From a checkpoint of a small transformer trained on Wikipedia.
Size: 9 layers, width 256, 4 heads of 32, MLP 1024 GELU, vocabulary 2048, 6.45M parameters.
Architecture: biases, tied embeddings, ALiBi.
Training: a variant of Adam for these matrices, 204M tokens, 6929 steps.
MLP neurons of a small language model. Each row is named by its layer, matrix (up: input weights; down: output weights) and neuron, and shows model dimensions 160-223. Each number is 50 + 10 x the weight over its row's rms, rounded and kept within 0 to 99.
Before each neuron's rows, "fires on" lists the tokens most often at its 100 highest values on Wikipedia text that the model never trained on.

fires on: "m", "ph", "v", "adem", "ch", "t"
L3.up403:44 44 55 62 44 65 47 48 50 53 52 35 40 37 48 51 47 55 42 47 41 64 60 35 48 54 56 50 49 39 32 48 44 59 56 44 42 42 34 50 51 41 38 57 58 47 57 44 42 64 61 62 57 68 48 45 77 50 36 48 46 55 51 47
L3.down403:57 41 50 42 52 48 44 40 59 48 49 48 61 50 44 62 53 52 45 55 38 51 45 53 50 55 74 55 28 45 67 60 42 60 44 43 51 47 41 63 39 46 44 58 44 50 63 37 37 61 66 55 40 50 48 59 52 55 46 56 57 52 21 47

fires on: "otes", " more", ":", "ens", "re"
L3.up736:45 39 43 52 49 45 60 45 44 41 54 58 44 50 50 42 41 45 59 54 34 50 59 50 55 41 44 52 49 56 48 51 55 57 66 61 40 35 62 56 57 39 56 48 64 58 57 41 45 59 47 28 67 61 56 70 51 69 55 59 43 42 42 55
L3.down736:46 56 49 53 64 48 37 48 42 39 64 33 53 50 40 56 38 52 47 51 58 17 48 64 44 44 54 47 61 52 51 45 54 50 55 37 51 48 51 48 48 54 35 53 51 64 55 41 48 65 53 36 33 57 50 45 65 52 72 50 41 35 50 51

fires on: ":", "T", "ens", "ident", " New", "id"
L3.up855:43 40 40 50 58 45 64 35 42 29 64 55 60 59 43 43 39 50 46 72 41 60 56 43 44 62 31 44 51 53 64 43 49 56 52 55 56 47 50 55 45 55 54 51 45 60 62 32 57 47 54 27 59 45 38 52 64 54 57 38 53 62 50 54
L3.down855:47 27 48 50 59 56 51 48 42 32 56 45 55 55 60 19 75 60 29 42 58 48 50 28 29 49 43 61 67 48 50 55 40 59 60 42 57 64 65 44 40 58 38 61 43 53 42 44 56 41 28 47 56 43 46 50 61 47 54 45 57 54 45 34

fires on: " he", " she", "he", " fl", " sub", " p"
L6.up476:64 42 62 47 62 50 65 54 50 41 62 58 70 49 57 49 56 39 43 44 35 56 37 43 54 73 36 36 61 52 50 56 58 55 63 31 43 48 47 41 69 49 29 50 47 52 50 45 53 62 63 44 55 40 39 63 53 49 62 38 48 67 21 62
L6.down476:45 53 58 45 48 52 37 51 46 50 48 52 52 43 47 35 47 39 47 45 50 64 41 44 50 48 31 67 43 59 55 55 59 34 32 51 45 41 54 44 49 48 57 74 48 59 32 53 44 40 59 50 46 54 35 51 55 45 60 52 50 59 42 62

fires on: "ro", "ou", " |", " she", " he", "l"
L3.up667:65 52 51 52 64 34 37 50 42 50 54 49 60 65 48 71 59 37 38 54 46 65 36 38 42 62 48 40 49 36 57 54 51 51 63 61 40 43 45 51 61 37 48 50 61 70 34 41 47 58 42 49 72 49 44 45 41 51 38 44 42 68 31 55
L3.down667:62 38 56 53 42 58 57 48 54 60 49 44 57 52 44 42 60 56 52 63 42 51 54 33 56 58 53 56 45 62 41 56 47 45 53 50 50 43 58 26 47 53 52 50 34 44 49 49 37 37 58 38 45 38 36 48 68 46 54 66 48 69 46 41

fires on: "a", "v", "er", "t", "ru", "o"
L6.up959:32 41 62 62 48 63 62 62 54 53 51 29 50 41 47 70 57 46 35 60 47 59 63 50 52 51 62 36 50 35 44 61 59 43 44 50 48 30 54 49 43 65 47 43 72 56 48 49 53 65 42 56 55 55 53 49 54 79 46 44 29 36 54 54
L6.down959:58 33 58 40 44 54 64 56 49 57 50 52 56 45 53 37 74 57 61 51 27 55 48 49 60 48 44 48 42 61 44 52 50 41 46 35 62 45 49 48 27 65 40 55 34 34 49 16 55 54 71 49 47 56 46 53 51 54 45 38 53 47 40 55

fires on: " Char", " Har", " Bro", "al", "ur", " Bl"
L3.up265:55 48 50 67 56 50 31 55 52 56 60 45 77 53 40 57 46 58 44 41 56 77 65 51 25 57 50 59 57 49 65 57 51 57 51 72 43 51 41 59 55 43 49 47 59 54 44 40 39 54 35 41 64 74 52 41 59 60 53 27 50 57 36 31
L3.down265:36 41 61 62 59 40 64 48 55 57 48 51 36 62 49 52 47 53 62 52 38 54 42 44 40 66 48 62 38 47 42 57 67 48 48 52 47 61 56 26 63 43 51 59 21 48 57 61 65 58 43 52 57 41 45 59 59 46 61 53 59 46 42 63

fires on: ",", "ur", " bro", " Bro", "ir", "s"
L6.up137:46 52 48 62 56 46 38 51 38 54 48 56 69 54 53 51 51 45 39 58 48 37 71 49 36 39 29 68 52 41 51 45 52 49 45 27 45 39 48 48 62 50 29 50 69 59 30 42 57 67 57 46 53 47 68 54 53 76 59 37 54 42 37 37
L6.down137:46 64 57 51 31 44 63 47 50 52 55 43 37 50 54 57 58 47 65 32 42 58 51 42 28 46 64 40 49 48 62 47 60 54 61 63 39 44 26 49 61 56 52 54 41 74 44 56 60 54 71 56 28 44 46 65 49 56 53 43 66 39 51 53

fires on: " of", "ing", " in", " with", ",", "s"
L3.up215:66 43 61 67 52 40 40 63 54 72 70 55 57 40 53 59 53 69 55 65 56 41 60 54 50 35 42 60 52 34 38 51 70 55 54 48 34 41 58 41 50 49 46 57 49 38 60 39 72 41 49 51 50 47 52 59 51 62 54 55 52 61 52 47
L3.down215:43 49 40 52 39 63 56 50 59 39 39 30 56 72 35 32 41 39 35 43 31 58 47 64 42 40 58 53 38 51 55 42 43 59 51 71 46 51 37 61 54 37 44 35 50 74 56 49 49 46 67 53 50 39 41 49 63 60 46 33 46 51 39 59

fires on: " b", "re", " am", "A", " He", "f"
L6.up618:36 40 46 49 51 59 42 60 47 35 50 47 54 36 61 53 56 57 40 57 37 62 66 50 49 49 65 65 59 37 57 47 36 59 43 60 45 30 35 45 61 53 55 55 42 40 51 48 53 33 58 61 59 49 43 39 56 46 42 48 54 57 40 61
L6.down618:57 40 66 63 46 48 29 50 60 67 44 45 43 51 58 43 43 57 50 47 52 42 52 38 54 54 47 47 60 45 44 48 46 68 32 42 57 37 60 35 60 37 38 50 38 52 43 37 71 44 39 47 42 50 53 55 69 52 62 48 46 52 53 45

fires on: " d", "te", "il", "k", "ing", "ic"
L3.up643:61 43 51 45 26 55 50 37 52 38 58 46 49 33 52 55 75 51 46 73 37 60 57 71 45 46 44 52 45 53 55 58 58 48 48 66 47 62 43 62 59 61 38 35 35 47 52 51 55 55 40 47 40 46 54 45 45 51 44 50 41 66 58 40
L3.down643:72 44 63 34 67 47 57 58 43 39 53 39 44 50 45 48 62 62 52 55 47 46 55 46 36 25 71 50 50 64 62 60 56 52 50 56 62 40 37 40 41 59 51 50 54 42 49 52 51 48 46 56 59 48 45 51 58 65 56 41 41 57 59 46

fires on: " ex", " Ex", " ent", " Sup", " sim", " em"
L6.up874:55 40 40 44 63 48 49 41 48 42 46 46 58 60 50 59 59 47 63 46 36 51 54 51 45 38 59 48 42 42 64 56 44 54 50 35 47 41 39 53 47 70 43 31 50 43 26 43 59 58 52 66 44 47 63 29 40 56 59 50 42 55 59 42
L6.down874:55 51 42 57 40 53 45 40 34 59 44 50 47 57 54 55 48 41 39 57 52 49 50 50 41 40 50 50 46 49 66 49 50 53 53 45 39 56 45 63 46 55 51 57 57 48 37 51 38 51 43 51 52 42 50 39 36 66 50 46 42 71 63 48

fires on: " E", "|", " e", " A", " T", "C"
L6.up872:40 57 33 53 48 49 32 69 51 55 50 40 50 54 53 56 56 61 57 63 43 52 54 55 50 56 36 71 58 50 64 56 26 57 52 46 31 38 56 59 53 55 34 46 44 67 45 32 62 42 32 66 45 46 49 50 58 49 40 53 53 52 69 42
L6.down872:48 53 41 45 41 56 65 59 29 55 34 54 46 65 42 54 57 33 42 46 44 50 39 50 53 28 61 47 44 53 46 64 57 37 42 41 44 45 43 29 73 37 40 47 57 46 55 78 50 59 55 37 41 56 56 45 41 43 63 51 53 51 62 36

fires on: " Ex", " man", " ex", "ience", " Res"
L6.up194:44 45 39 50 79 64 57 35 57 57 51 65 60 53 37 43 41 56 51 52 46 54 54 61 42 56 50 49 65 52 58 50 53 55 64 29 55 47 58 62 39 77 38 31 39 52 47 52 42 61 53 51 52 55 51 56 50 53 59 51 57 42 40 53
L6.down194:40 35 50 49 32 64 44 57 58 60 40 56 52 46 63 47 65 51 41 58 57 33 56 53 54 64 59 35 29 66 45 40 55 55 57 56 37 50 37 39 33 58 46 53 53 43 41 56 49 62 50 59 46 48 63 55 42 64 63 56 66 49 64 45

fires on: "C", " At", " c", " at", " C"
L6.up671:32 32 39 54 14 66 33 34 26 40 54 51 47 48 55 39 46 50 46 71 53 56 55 39 43 32 50 69 39 52 62 47 46 46 55 45 58 28 56 57 58 53 46 45 54 48 48 51 52 39 48 25 45 40 33 44 56 75 57 45 49 56 53 51
L6.down671:29 39 66 41 54 53 48 42 70 57 52 43 62 54 41 50 52 52 51 49 48 58 40 56 54 60 36 59 26 59 58 64 51 49 27 42 59 78 51 58 65 37 55 48 56 50 55 42 36 44 55 57 57 60 67 41 50 54 41 58 50 23 52 38

fires on: " f", " em", " inter", "op", " pop", " o"
L6.up177:36 49 53 57 51 40 45 40 38 58 57 57 45 53 66 66 53 43 61 43 29 37 50 55 56 49 49 68 56 52 50 63 56 57 56 50 28 49 58 56 69 68 43 42 65 50 30 52 55 45 49 56 57 51 36 50 37 55 51 56 64 64 57 52
L6.down177:81 63 53 52 50 41 62 66 50 30 48 52 54 57 48 50 64 54 38 62 49 60 56 50 62 60 58 47 58 51 37 39 51 77 37 60 60 45 43 58 58 35 60 53 38 39 42 59 42 60 57 42 52 45 42 50 43 50 49 58 55 45 58 42

fires on: ".", " |", ";"
L3.up866:54 40 63 54 53 38 37 47 45 59 65 51 53 54 63 67 52 59 48 76 48 57 49 59 16 53 42 54 39 44 46 40 38 61 53 44 47 42 55 49 45 63 36 37 72 70 58 48 40 57 45 36 71 36 33 68 40 66 47 43 43 46 51 51
L3.down866:62 48 45 53 55 41 47 71 56 50 55 44 52 49 54 57 58 40 66 59 64 60 52 38 59 55 66 46 33 51 40 54 48 66 53 43 53 50 46 40 38 53 48 57 49 43 48 55 55 49 42 43 59 57 53 42 44 34 63 60 48 45 38 35

fires on: ".", ","
L3.up77:59 38 53 56 51 61 25 53 46 41 53 53 67 51 63 57 53 51 55 71 50 49 51 54 31 42 40 49 54 43 33 56 54 73 49 32 38 55 60 48 43 65 42 29 62 55 48 47 53 68 39 36 61 53 40 61 51 62 43 46 31 45 66 49
L3.down77:49 66 67 46 37 71 39 62 46 49 50 53 55 31 66 64 56 46 46 52 50 45 58 51 37 34 50 56 57 56 38 65 55 62 50 46 34 37 35 42 48 57 55 49 61 48 33 38 54 52 40 47 54 57 51 42 48 38 62 83 43 53 45 44

fires on: "i", "o", "h", "M", "ar"
L6.up703:48 35 58 46 55 55 52 46 42 58 64 55 60 62 44 50 55 36 44 67 45 43 46 65 29 54 58 53 54 43 56 48 51 56 51 45 58 57 53 56 73 40 51 36 47 49 32 52 53 58 30 46 60 61 46 35 67 50 34 30 48 48 60 37
L6.down703:49 74 44 33 55 42 49 54 51 59 51 71 48 39 39 60 50 38 56 53 40 55 58 40 48 39 69 48 44 55 31 57 40 47 50 49 47 67 44 44 49 49 58 54 59 54 57 54 47 50 40 46 54 48 39 54 19 63 46 40 56 58 47 58

fires on: ",", " st", "C"
L6.up826:47 37 33 55 33 82 40 47 47 41 59 44 47 53 62 79 56 66 42 50 46 66 49 50 29 50 32 55 55 56 39 56 43 54 58 39 36 62 64 54 58 57 49 50 50 55 61 41 65 62 37 33 43 50 46 52 62 52 51 59 62 38 66 37
L6.down826:42 49 50 55 50 51 50 60 58 39 41 51 54 43 45 33 51 31 50 41 69 37 54 53 51 51 47 56 58 53 65 50 47 58 49 46 62 51 47 49 69 38 37 37 52 51 53 47 58 40 57 39 46 57 53 39 43 54 44 53 71 52 65 56

fires on: "A", "oci", "re", "er", " Ar", "in"
L6.up994:41 45 53 65 55 70 55 52 46 34 62 49 44 27 46 53 59 63 57 51 53 61 49 42 48 58 39 62 67 34 66 62 53 53 64 52 44 37 36 61 66 49 47 54 42 40 59 38 57 48 59 67 58 71 55 40 46 61 42 48 57 63 49 54
L6.down994:56 34 46 55 63 65 60 61 58 49 46 40 35 28 26 60 51 47 73 49 33 35 49 50 54 55 57 65 66 61 52 52 45 58 56 58 55 63 46 69 51 42 59 31 63 35 63 33 72 52 58 63 56 37 48 47 46 48 50 57 49 61 47 27